config.toml
n_layer = 14
d_model = 256
n_head = 4
n_kv_head = 4
head_dim = 64
d_mlp = 704
vocab_size = 8192
activation = "swiglu"
norm = "rmsnorm"
norm_place = "pre"
norm_eps = 1e-05
positions = "rope"
rope_base = 10000.0
rope_fraction = 1.0
qk_norm = false
attn_scale = 0.125
bias = "none"
tie_embeddings = true
parallel_block = false
init = "trunc"
init_std_qkv = 0.0312
init_std_o = 0.0312
init_std_up = 0.0312
init_std_down = 0.0
optimizer = "muon_variant"
lr = 0.00951
lr_mult_o = 2.0
lr_mult_down = 3.0
beta1 = 0.9
lr_head = 0.00904
grad_clip = 1.0
warmup_steps = 200
schedule = "wsd"
decay_fraction = 1.0
decay_shape = "linear"
final_lr_fraction = 0.0
batch_tokens = 131072
seq_len = 128
doc_mask = true
train_tokens = 885000000
steps = 6753
dataset = "wikipedia_en"
MLP neurons of a small language model. Each row is named by its layer, matrix (gate and up: input weights) and neuron, and shows model dimensions 0-127. Each number is 128 + 32 x the weight over its row's rms, rounded and kept within 0 to 255. Numbers have three digits each. A neuron's up and down rows have the sign that makes its largest values positive.
A block is one neuron, or neurons of one layer that tend to fire together. After each block is what it responds to, as a language model described it from the Wikipedia text at the highest values.

L11.gate373:175158101084086155156173163128156113142105143117153144180088128155132105121132095186167102157156071147150088155126099156103126118155153082152189154164112143192202132195086115119138094095112143128115100090126118180158113137178120126133116126152109071158154121139105198096185159029148139147059143147127056069123154132111087161171063138147123071111139146138090085126074185166136152104146
L11.up373:158103118134090164134158144085129104126104137115214158136106092080153173159158162099075085106125119158118117101138083112119157151119153151107136142148114163084119166120144072088138071054109124121128128138107079131171110176128115203159104072116106147095111124107141131148094111110077115091104154142154098079141066083138166165153103182131073108203097129080176123144134100146123132116143
Sports text, table dashes. Mostly the middle dash of Markdown table separator rows (|---|) in sports tables, plus "to" after failed or managed in footballer bios.

L8.gate156:134109131101151173082139134110122162085147158157108110124136071113152056141118125122147149173137118126171123087135179089148088163174102113149134085113103099117104114161148090137192125168120101177105131126099112111165130125122160162133120142095156099169153129124098110129150098113147089142128182118125075126199167177173090137142128125131055102105132110123092160111145186188101154134130
L8.up156:097095135113119110113149113142169161117178204120127073106123151084126111084087189174115152182179069146120094107119141105144113109112109090152152179138091118103165139164121093180114160158106139139155207099144132061142151096132244130127164083129115137187149128132069137114107155177169179132189132098174075138146070198077110081126115129108140132095055111075113124164178140141120079100148
L8.gate226:139064124168127111131062136056131163118191121117158164148174120122121102133132156152115136103160065121121082204082117059150140147094151125078137145113107120143082103152160092097076105159114159147128101146114150063110085181181218120137176114076102112148139094095160144115157156161118132162154136126104092176122103130078130159143171138173154067147130134133161139126095035125110142140140
L8.up226:191064170111143164087072096113114144121133127141126117122085102087105137108131084118064107098115147120110135121099108161138165125099073126131120105158113134174124154190128160079148087098074120128118085123137123104151104150172172161114061133158077044140110129163150127167132129143116170110123148155073155109127130164151153112203113149149110125149134116207098103083125142105102090150139
L8.gate290:155166133123131160116170158135160106125097178108104127153153152133085102121165149093147135097105137143180089101131136130113115117122123162161151118129134058130109165151081171134149131174121131126120109155151085154130071203123108139095162184146100065181045121127081158108153135119162117113113170164140071077162126122142105136091146101139083121194193119199091094130122130088144089143123
L8.up290:081110141134096166130131175117152134158177100088117020149155104126166137146122183105217179110130172143086125080107115154142102122118117123165119120131188162170120176096083116160184099122128030139134159136131120152187122129113123102176152136118132121183063147098100116068119111133129125128129154102174117095111132107141129173080074101102083093143175122127156133149086139201107123158109
L8.gate319:168123098100153115166127166126124141097125173103173129109107148150141158089144147097143115175142128151163063144111105156069076125145108086099127132162159141132040072107126106114110140180120114131120134065063089129138139164100152129107108081107215137168156160123147174084128120082124111121105192227121111114115137114139110170144164166115206135156131149154060142144109107121128161143159
L8.up319:147086158081139172107146131156131172108076141206122149172141130115145090106163124141164085126173132185183143114153143131115126112186110201121118138103078142100089148116111111215106112141139118136151071143130116052157171120180162151108194116142189053158159136164176108066156083101099135107097036117164119110134133154133147073179183157153161148122142121098092149080124151124180101184169
L8.gate337:129112172148147100099126083162071069133056145133101170131119161108107132184167118121107151169129153133183153096101140125115085149122152182167147107128127143127112155184093149156177172120151091143177125180131084097178056115123175116143138084158129084151096118095081165096135097077104092189083123144133142205102108073089129109074147091136054135138112127130162118117103114162131117083095
L8.up337:123168172118144132148076142097074094079096159077186052114182085156121121092116096101128154149140074118143059105125145126142175147184139123083124113118123150090117067128156149111140159166181100144121141185112097133132104138116142066096090144154152067135140128096154097116085154139148029188127106117088118121180169144116117116058136078165131132154129142148099125083198125182108124084092
L8.gate392:156160124139164099110129106062133162138146178118152123135160075170153131182145147091119130122103107146162133199095141149118096121116071158122240115103150101106133146169132068080170148150096087147096137176135085074140145136163209072136133144131097127153141101128114114117133157114082120168144075166158164073140135145138134080166176196104065112131178143114140093147159211106137133088167
L8.up392:154149091124104109110120124129173144071117171097100122074124068154046223179106079108107136163127123143103201201157122130151116140115112120128090109159104127156169085171070181101153174164091065103100142100131130115197115161165156184149183121099128112114084145094182107098107164127136070094091095102160093164142121134123076105175112164162106122045127136093139093215135100163130148144071
L8.gate413:188109160104101094175089156134107163143099144110157138150150158075102122154105171079099076144125112136153078140180161122142126127156151113167135149151158113149099124136130156147121077144126127171138121088166100100138142102168159114178169133074097069136130126076102099129146152147154111150123105157142101112162130183067112092103168113190092110104113206162101116130170102120109092093164
L8.up413:104185102095125138117100074149071105087072157126160110158122169107164159117160099059106103162118096182135091095117135112122123138071167106200093080163103124160102126104111082109070139143122127157180154144097122105133156101098111123131098171173095093143138081122157110102163147167132110157087155099146172149112156116100124107098140120138198117129147082095154092154122147104101148126182
L8.gate480:173128168121142148057173071156129154091123121123156177117113156105176107153094103158161054102142095041112100104135107142167178101137084085123123111136147190067106102132192085142108079089142130105097162099102164146162090142110168152160105152122133113101142121102121099126088131107115134141192153133153089183159167133138179095135119200099115125075155195086162157124201126077133110128152
L8.up480:157078136106120151107183104088135163136131116105147133142132098117155117119106147139035184174124072116087154109096072104101225156122143104107138125149175161134107154145114089080098144182101169137171071212104124067081090122159050127148148078164104102191133111140178138131092153143134120146161089106118109122104163150135117172185082127144150119080122146132117104151175149183145160125109
L8.gate485:159172180095127104141160143114154130117111133134132121063151148152044136116186137106087168116158093104069144140047143103142159194130168159105117061129147151181067126183095089151135195082073113123159105163144058171116061109150164140106149119126109092113110096073131175074118137111142128157192046083175097187144115108086123092123143152172171132113160088089097150136056115115122068163098
L8.up485:169146100117088103148091115113125122104141046094176137182111155074131124125133152136162153123099124072064155143093157137202178105110112137097137084131119124085188150121131119085064089124108155076179082090157099172150094120161155106151072082101177045084139107123173084075104102178148088120126108100160117099191099115136062161077190111179094114121193133101159137120125134133169119164120
L8.gate492:113112130118129143107062167126187117057044121116083113128081111115118096204161151091102132051152116157120116103097171122133103124114115157193126122217081130119108116078117060103101120119139128117113167081136088122159124082133131121101154102163114086038124139151092074204183131108109094113105106107098123150139158121081137130144140165173137118125153122109060116158137117142105155113057
L8.up492:120168094127145168137131133107119156049122126160134142128093149081101140107117134136122186033161112164165075085086078104100171164142089126113133143155068106142130096156109094096155167107180124125158173074102130091110169098139071046121161190104142107166111117112115084142151094178147169131140176144133070114165144147099133111125204123146080122127128090080074143158085155144136160111123
L8.gate521:109119065150121132125071048155067146106158078089089094133116149163172099147160092129152127108129144100125157127108099163130091127101127090158107083150160115126103125153139126134084160136128161139101171139090142203046134105100137116170105105195170081113119176197134143129150154110154056108117086150139153148133082094150175161121124086135102073095109082147128203165118148147133154145167
L8.up521:159126130135140057137159145180156130073152103082126189092172094111147067086078136167166158158125077115159112130152122166134109116155148144096121122059087128149180149170124158164165143177147114144098149150120151146090128086126177111102122066128117062167187150162116182116150102094093118087105158174142090160089162091123052187131093141137134140108144113130082154108122102156125160138123
L8.gate538:093168100092153115067111129091156157172110076206093142065104155134122075111132161119124175185123141154093142084122122136140152080112149129111179180160181199098154172137134146098151107128115122110120172144115151088148114151139119116173177122074173130094100086141110112118109073123142194174052122128134117186072122121122214171127101129175073115132092121153105091153195120121088130163106
L8.up538:168107161069222152187081118152152092052081139163068096099142139129130156146138104119155138142099143088095149106102134090171135097131142065041114164079145088176110154123123124130140123147083123089104145134133073124152184153111150154159114087111134129123105124136143100168093138110147162156100138103093178177108085114170106085169138152144115131091155181172057132171165158099148125229130
L8.gate599:181160129175115095103077120143131140124158112114134187094098134148133136086139114134119129208091140179138096054198179109113148114130106130105148097125168139121110105134079124115123136199107093160127162140093147107104113100109115175120149116088085101126143082126136115181105121072167110086183075108131117131231114104107161087155067156140070149113131144077150158119045165097143149128148
L8.up599:152163165142152159150131114108179140159154101132090163118169109081123146106175123124137130137138069100125168137118138104098168133156107156113116129113135100092058102092165122103112085147118088145146106126097092142167120172191122052168151097159187132129167147095132103101181119103143163182183076095154065125057093145097108132153087121118162111117076130120117158136150162126171131120183
L8.gate627:133133198105120173163077111024181160098127075140078117158154088113109067132097143093096170120136118178119155127117084095173154132121081143091133139107158155177141099112121170145125084194128095132105188074196161125083140175187155131077157134169111119155157140158127146159072154089166124136093109142118166161199143191110154109122167151095097179118177091089125092155051117121088159151127
L8.up627:130138197152172088239129191063130153058114109116079158095106123147151097121094150067044135155159118145085083129195136160081101152085181154084075087122159097156131117112097100120127094139125090130143130126136109111101131088096193129114164155167171123168057044188119148163115138148118152123120125113092208103163115111096141128129126123118100107107136128129081150162141068110178086189139
L8.gate630:190132136149079106075209122098142173120168115111129085121046136133112091104093095109102118133148112123109181146128086110107093201138104148129149137126107140147115067153142173155118092141113093143120069042158074070182091091125124158152076110196132073163098166117110144142113151182077129113125111152119190141162114196112132156149165140194134144125128124085168093069132149059095117173133
L8.up630:148093124169196170158137103155139141118138107106114065100147106110144133135136116107137165153187093155050115134141088138183184194115091140071131105114088102090140087120166127127107143111146132051135171107136167108151129115129091124152166069123171065168116116102055155165208066113111116080109173133177104152154122136077129076139125110059087126095125145076153137106178111083126130087079
L8.gate638:111112103119130154122091112167113116114119173147163152080096086066122163132098077114138149145094034114160182072175114096128095101109119106145099128176100118110160103106158174127210132175160138127168199212167103082116081098164152110150192155118092122119111122180141122134122169118136130115122139146143155129121099182092153126136173079146111152136136157090060175133129123120095156087100
L8.up638:159133165165111159133119117114193150117096139091140117113090172106096144104096163151166156133101156067084082165148070104204116088156111112088173156153125101180075131154166171155137151170153143118155158184104139054119153075127136135134107118136165097098092150105115053142070129163196147120159082149202159092138081124096170121113177131136157106121168121125158077097159130136150120086170
Markdown table separator dashes. Hyphen tokens in the |---| separator row under markdown table headers, mostly the middle dash, plus the hyphen in Runner-up.

L8.gate50:166118097163080094134058126116151123122146180171174154070221121131116077192135138176095109141107133125066118128109121154171131120225122044091147090155108140156161171150150098062195072088139137098100097115086175113118116111127081090145137141111139114081134077177101164118137133133159132116100083134139112065091109169142158101114166090076095105132081126124090093122148101146134133092168
L8.up50:106139131212110173130076132089080172166120052135163140113065152106127130167138145154128110104152132081124165141138092170174163174105150126170185103139103153181105089155049156102145144175114111147138157138111077125109196104151167107107139118134088157078130118187144129163159164134087118126065096115090104125095103138086108107138118163142184114101077106163145110113131129113086183100138
L8.gate61:157102154163136118143190145142149111148119103178108066124168086146105098086122094078233125143108148111140106107112106176154156095085155155198075091067121130115065131141086124165113156109123099145134088109178117156138150113113068084143122200154099140112162055104163135128116121119174096148111099150113123152184136137120187136090128135131071140165164104092111176157035106107114133144061
L8.up61:199130204073184161156049148080113135104081126100117096100100100174084116079103149103122085151068110147180141078161106128089172149149163100142100152097123133079119155128175138124127081127133150120167106127131095106124145167135143135106141095148096136162173108103148137113106104087131124128132087116148114144097126128096121140168120218050201111208142108174142124074069110147095174133114
L8.gate105:142068127155111102153168157131191115130103114175100180085094203111148107110125091142152096143120132131128126108150134134149088162091089137143149089104098139120120056156146154160129143166153112101114133160110100124145081125143109061116091124130109152178140156136180068140083113122233097137158149093154122084133180101133113133050131132075130111060135113120174167128127158110122182064079
L8.up105:143143079094131108109110111173114120164086188139106142118103140132074148112102109114148159131075177152120092166144165124103139153095146089112098118157116141113156163065134113131118157187097124164125201140068205091170130146133146177121188149146134189177091087073158097090091153116169183203084081156129126094140081075136144119117161149128163130079141147127145079122135149114126147104159
L8.gate111:125091141128132146112160084116081155079118120120134154097089048070172122172120169121102117083110102067138132178171066121127109164176053104129133129165139154083136153129104175125116155095138181138114183105127133143175139143076133170131155133140093101135150130145171107125163180128136169134108174131103137129131089122140132088159152082153173186127147101141104165137148110087141174118104
L8.up111:066136170143174102098126120093124189117084117119126129141141116117105111075105104114136126162102126123120118135112156139079097158121146088136155113161157157161144128167144108121192129167122072108163138167146060126211150120117130092128099067121140134099108145188156105125185097150176101191123121126139061176116130178125081088080139123129136124162152128085099185110071080207160141120168
L8.gate143:096173160130170162115142145099094120096122121145106141103133117059079107110100193126136145028127184180132150171066113097186096146119144143122122151097120091129152178120194098151119090114116140182184133111223105118142112104136146150107116118226114139076065159083095092124129145112131068103101122199193115200091127122123151087121063127114112113133156138119115137140156104106101107116151
L8.up143:134110149117093105130155158108156152076073102108142129079099073096141148155183161128114141103110093171093057142119076130111148143085189125129096125113171173108098182106117100152135127167145126094102128164113080147159100109104066178170176089088082150160109120170146090098103158179117109074105156143186118172102124129147068184144109118124194144162113127121187143130109150165137133169123
L8.gate199:084117113172131152099132076127110159093166177141157145112119115158128128100124110044185080111087158103156191123129085118138160173084096133180131106083078158175141144125130113157119126114109110172167126132086113083103126087122119085090108113156134139164135096103163168144173094129151091106159123168206088115104142129090189134154073100090128143123149136168133170156141085140109184107116
L8.up199:109162139151197137094149126135101122079156155151141123117116122164116107097147155053124124118077141154122125123176102109151146145103118135075135071117143102090074138146128064163159139135123133107155142138099092105176183134180122103161179148083100189121164085179096176203145120198138128121085104084173124128100131186130153072101152186161147168112140130146158156194121203137056123113139
L8.gate292:129086131134150144141161118142119064088126166117097163104117183145111096105129085087136144161112130124151123140115191150119185124094138101128167105117116118120132144081128143152093081189122157129150117099167138097106060070137145146144158131125161117125182162097133106127125063174121091147151124169109140095099107083099094100101183163120157129136135123123107180145167145115072180081128
L8.up292:135148086106116162144173111143144093107151192077103151111138170170107136116154158106183165092089136093161141180115116149172093104135098102169157085107110158175121106148128109148130054106109123183119097092134140131168146099167181148180152117159119088137189139093097122139068144091172119171156112186089161152157158125051094093110115170184128186131166086101134173108107158086105172140094
L8.gate313:091128096166192106123111120180128125160115157123063137067184132150162151115109122141096174156102143082098126125174140135148146167129133098105131089154139161159086149136158186137086144094171125174094166154161123174124093108160092113141114101144170122171169065153143112174127182155145158121117171096127147154157187155108159132052134157176111180136141143131109103119151107147122180048053
L8.up313:105119131130125139124112142111152104111084129088104147069143172127094095108125172146153193112154118166047174170079097088128122143119068153120128171168110167125112172230106141106130090180114119144134177108127160102137127105171136117152070112135132134113143075159142139177100116158134173116134116140159078117116086155052124115135126092170076189156171089089111107182143130152036119109118
L8.gate322:118110121131122156092123127155111139140107183125081129077091092109106092110135096099143182112139095166123155099115135198104139137068117129144153102150101207146084144180156099156137179145133092145100146153105157058137083100171122177149169125111140157187130114134168118106180137084173111156100132111107081151099062170139132100088130131128127148125150124100169133111069104147117193099128
L8.up322:131130132165096135119130141152096151120145134147069104153142144184153151088125100117141104134117123075123180108145111155169168084095177142117105145143179142095075076097090146126080110130143123140153200071171164109102126097122126144139127075107124184105158103157135150070129103130145125087143081118159155184138170150173138182082148126129130044132060136169182075060152145117065150105173
L8.gate384:083087129149105123166165145108150119154055183100066125170125107165136155157139107104171171125083076158090167115116122173096148166129074148138092113200142201153115148193129111151127172122114128133100183164133071173177165143115103146112117140140168145224154081112111095078137098157133181162112129136104140090064148174074119149138117175174106147185129094122116199104085146139066124145151
L8.up384:101105134106099110154083106174051129165076106149101113132105145158077133121136063040143144099162091146173108140109109177098099153107129104170176123159125111138063140132077133138114151075153160136228154128124154172148102111125125138089170150146103179164100120180147081130121119137132100101117064121100100062097133173111173177184178216153113100102109104094097124152110120158097148114159
L8.gate406:109100182138114144106159075087135140129076161099125140144134164165169125135157162139134173166113171141150169120075147102070144130088100076165116083176136162139137102155162131114100152139184152110142108130152093091196134142152131146135068085101121146125108130131140162054139093130159119093147100095110133157127161141129104144190057101144113057162077149073062162151161118146101163145095
L8.up406:113121122126120186147190157133153147094135107086094112172130113126181159084113183137169121124157114101124138114169161163095133212175153102143130138115095172194093050151108152157124161100162183086132161082098132115104099179133129135127135161116131068132186071088175155115165090118155141161129141106177188169130090111167165122095084098118116129080146151107073135161118091127090136179113
L8.gate474:139067128144137135100153144178148108139069109118140127143131141174142112157196092056133148116131128171159134116076077133097124165141117094140141141097174170104136123146087125091123133159123143150160160126208097146112095118142139073100127105124147144085073084130117086206117171126183089149129093127124155080155125123108085099131054080109130105124107117114137127105115156166161158106161
L8.up474:091108133154138138112121103128124135134156153110058105091121205115136141199123093188136143096149118106158111097120119124128130118128163137138166111100084122142131165168071106149103151152062094121149101114092080184118066100135120158147136101145108193117117159129061118110210124080176127225102101121128129097138092121053189131067118160072121145113112108138093127088161129135029115130184
L8.gate522:096180146144109144071124142087098107175046186157121127144141127088091149079128122157118101060121155192086136082168160231058145131070085143084160085130156145083093111168087109176158145105168146168171152133158115128202116139103132172119147159142162148157107128111106105093120222081150138147130180109104074139140112227124109104112179171072130108138103119150127153110154088146143131148151
L8.up522:121147146144188141094116150159098132176086166180077128094124124146127130111078151102110182129123090150084118081117100146154125177113126093155123149206141211167153153131098162095149101160055119159142145102137128137177145132139159179073118147115159190142136127091179170089169079141133134169076147056066128158066102149124112081108127117139154099096144083149125098105078125120117163111124
L8.gate586:173098094112182119182123101163124096176087147130146093129138135156130182175155093072209109173049135125162156131160082130148134141114122073133111089103130151161128103151127123080149108128152132207119110139102133112183125167130119109103122138124139098089144118139103182152150154142137157119108112178175102076132157138153129144093130100072106146162109187097160104164198064124095138097119
L8.up586:161198186166080103161121125145135127141114101181128082157164135163104122140115109077162144159118063147082088127121115101126088133145179112140138107139126066131106096158164117151143128100138112089134126102099132128178177059150160146086138084130082131131206114154128103179138172080150156157114201114100147123129165150149141153132153113142127156129137094085138123118075168081086086090109
L8.gate615:117096145143135160110108128143150135160087141145173128156122100114128120034171087070093131175126121168112212099141125137136176127086084133144165068171103131115154098110212173138142150087116097136173141116113077115166064166141177101115145125152123115085170172072103117117106223161140146153125105111151180135176137159112218190139119073122156143106140103102083156066084116144094067117175
L8.up615:098151124153058119165105107111099128117109107082097126139132166106207070091105179137148107068118139105069138188106105172183148096079061154137070126138101166141129153091084138169126162171096126142153121128131117149140163158137134117108096043102166189162157128178111107127114164163177124107166086057182146085121185107145131139134138127173092154091126196150124176160105159170158133118117
L8.gate616:127083146084080115126167125107117134175071111187109138110120105139110083159155113091141164126160174153113176136105131143152125150059124132095135089073043124154077154140103116096098088096119151145153086162116081125179111127227137099116146138163170157115108146115095165155171141157145133123154130090097095125141160116151139144082176111170137121156134118100110166113108196110114063141081
L8.up616:127141108131129134051087139115094150181076064140111099133173096194084181089118141075184135125114078165111201220090088123161168039084077122153151097116140153140126139138139105175139189117107123175185150128101202085117144130148166159090137113203175156136136069114120085148129110143185109196157157102114124134145095166125131105188102132142119144136096131158162165159068123143132122072150
Surname first pieces. The first word-piece of a surname after a given name or initial, in cast, squad and result lists, e.g. Mc|In|nes, Bar|ragán, Gre|ts|ch.

L4.gate191:124139094123145125138182154165135109051165159120102162153117096178104155101045081137137091136152182097125117065104123150144184144127055180140168170148161177132143157145124122071144127107133129105177143139124161150128077143089124074152082156124166129090102111104095167099121096137121174177133099101153085093154112105111157125146154101155125103134123109146160096109151131130134170128128
L4.up191:118143163102086131128118167140137089120093123097130094123104133146142147043174130161186108113140120115089094084112087109061141133146176123115164230108092143177074107068101163143167085099146115149146140142159183106157134118104101129150115052154077082164064130159128099105113125119092151114146122082121116115137106117118060159173120129180105112132141169127165125133175134180057085140124
L4.gate377:119133129111116130099115110146151139169175124154107137101119176121129164116173151128163127150081097137132171098120103105118146177061154160160149166165158084121153140075106114188196129125142109186192152104097169072137113126184132102143085180140080125126148151158152144108187147180111116124124152128099141094130170120179167071126100125206147090113131088137125086091136100104108178147100
L4.up377:158120164155131161105162146097097036110146176149131102130125162099113169130162141132137143168097082188106140081067110109129199169118148163166070175090048128130194144093103108110108135158129113133104107089144096059108101117144096097113103081161105099092130096154105136071146136129089150125166195130144145088095111080143129168185125190130172081149111181143107108104164080136205119141063
L4.gate616:105176164120096189127131134086152105104124174203156107122066128096157154115123117063095148105108121080188129107063139144137096108146150123086154190116139104140138172153081110107183083144122137159148147141093117121077131197129138067133097094100095116113132123067131144170104130163104100123105198077114125105117160124085124126119091111056125133121062108120160106124226048102122123150189
L4.up616:158120149118137110105163083077112116137176130154116117192132166118117201088123093187148134148117156137074155101095104111128105124140176160170114076119164182058161142103113120103161152191205069172157142091123171115104153155189143111148148162177117110139174108112146165138133144137142181146173181158158140094096058087094114095139119128108184116148109122121081118119129142167092144189202
L4.gate666:159116170121151100118166127125154132114072143103107098028136106195067153154138175101142142122063161135111115099136088106157117131136110140118103133133149149130129133116112138143123174158126141084111111140117063059142146131193124207116152102107083123140114155112102130073117128133151084206104242099089114150195124108138128087100171143082108080156174123116111175170153156142089117132115
L4.up666:138075106127167093104105118147143085146124130127133141116105103125137150098200085109086191081077128121171159033157136093159106117156124119123153090165154135112155096140164120135115137137102190177128160117094094119099107140104187102168146135171168130129119093134082128157142169166101092160078111134137193144140119070177173160092111085156101141211106184119148144174110130145140155113140
Markdown table separator dashes. Hyphen tokens inside the |---|---| separator row under Wikipedia table headers, usually the middle dash of a cell; weakly, compound hyphens like tea-party, Runner-up.

L11.gate387:102103115161157146097094161154101074112165164139111148123167133093110134139115126131130188117136130097137122111072148109184124103125105161137091101095149134119129117130092101091140169053166139161201115097126156120162092125132077093143196078112142136171207096148135167159138055120179135180120157108089137118130125161101137146080093116171102138115081159176166161128163064142113073141114
L11.up387:127128094116153115096148046138120093098144197156153150112156095092105160134082142106082155121101122183140131162122168128155169149142045128135164147123102141131069195120129106176136139147141134088116169076089188128141154101141054160093119076146155160091142126123137104202181085102090173163138166100079181122130127169116171133112127168065138157127138192134159084144095061107141171109092
Surname-opening word pieces. First subword piece of a surname or place name in lists, tables and infoboxes, such as Gri(mshaw), Gu(erriere), Am(es); also infobox field words like zone, Born.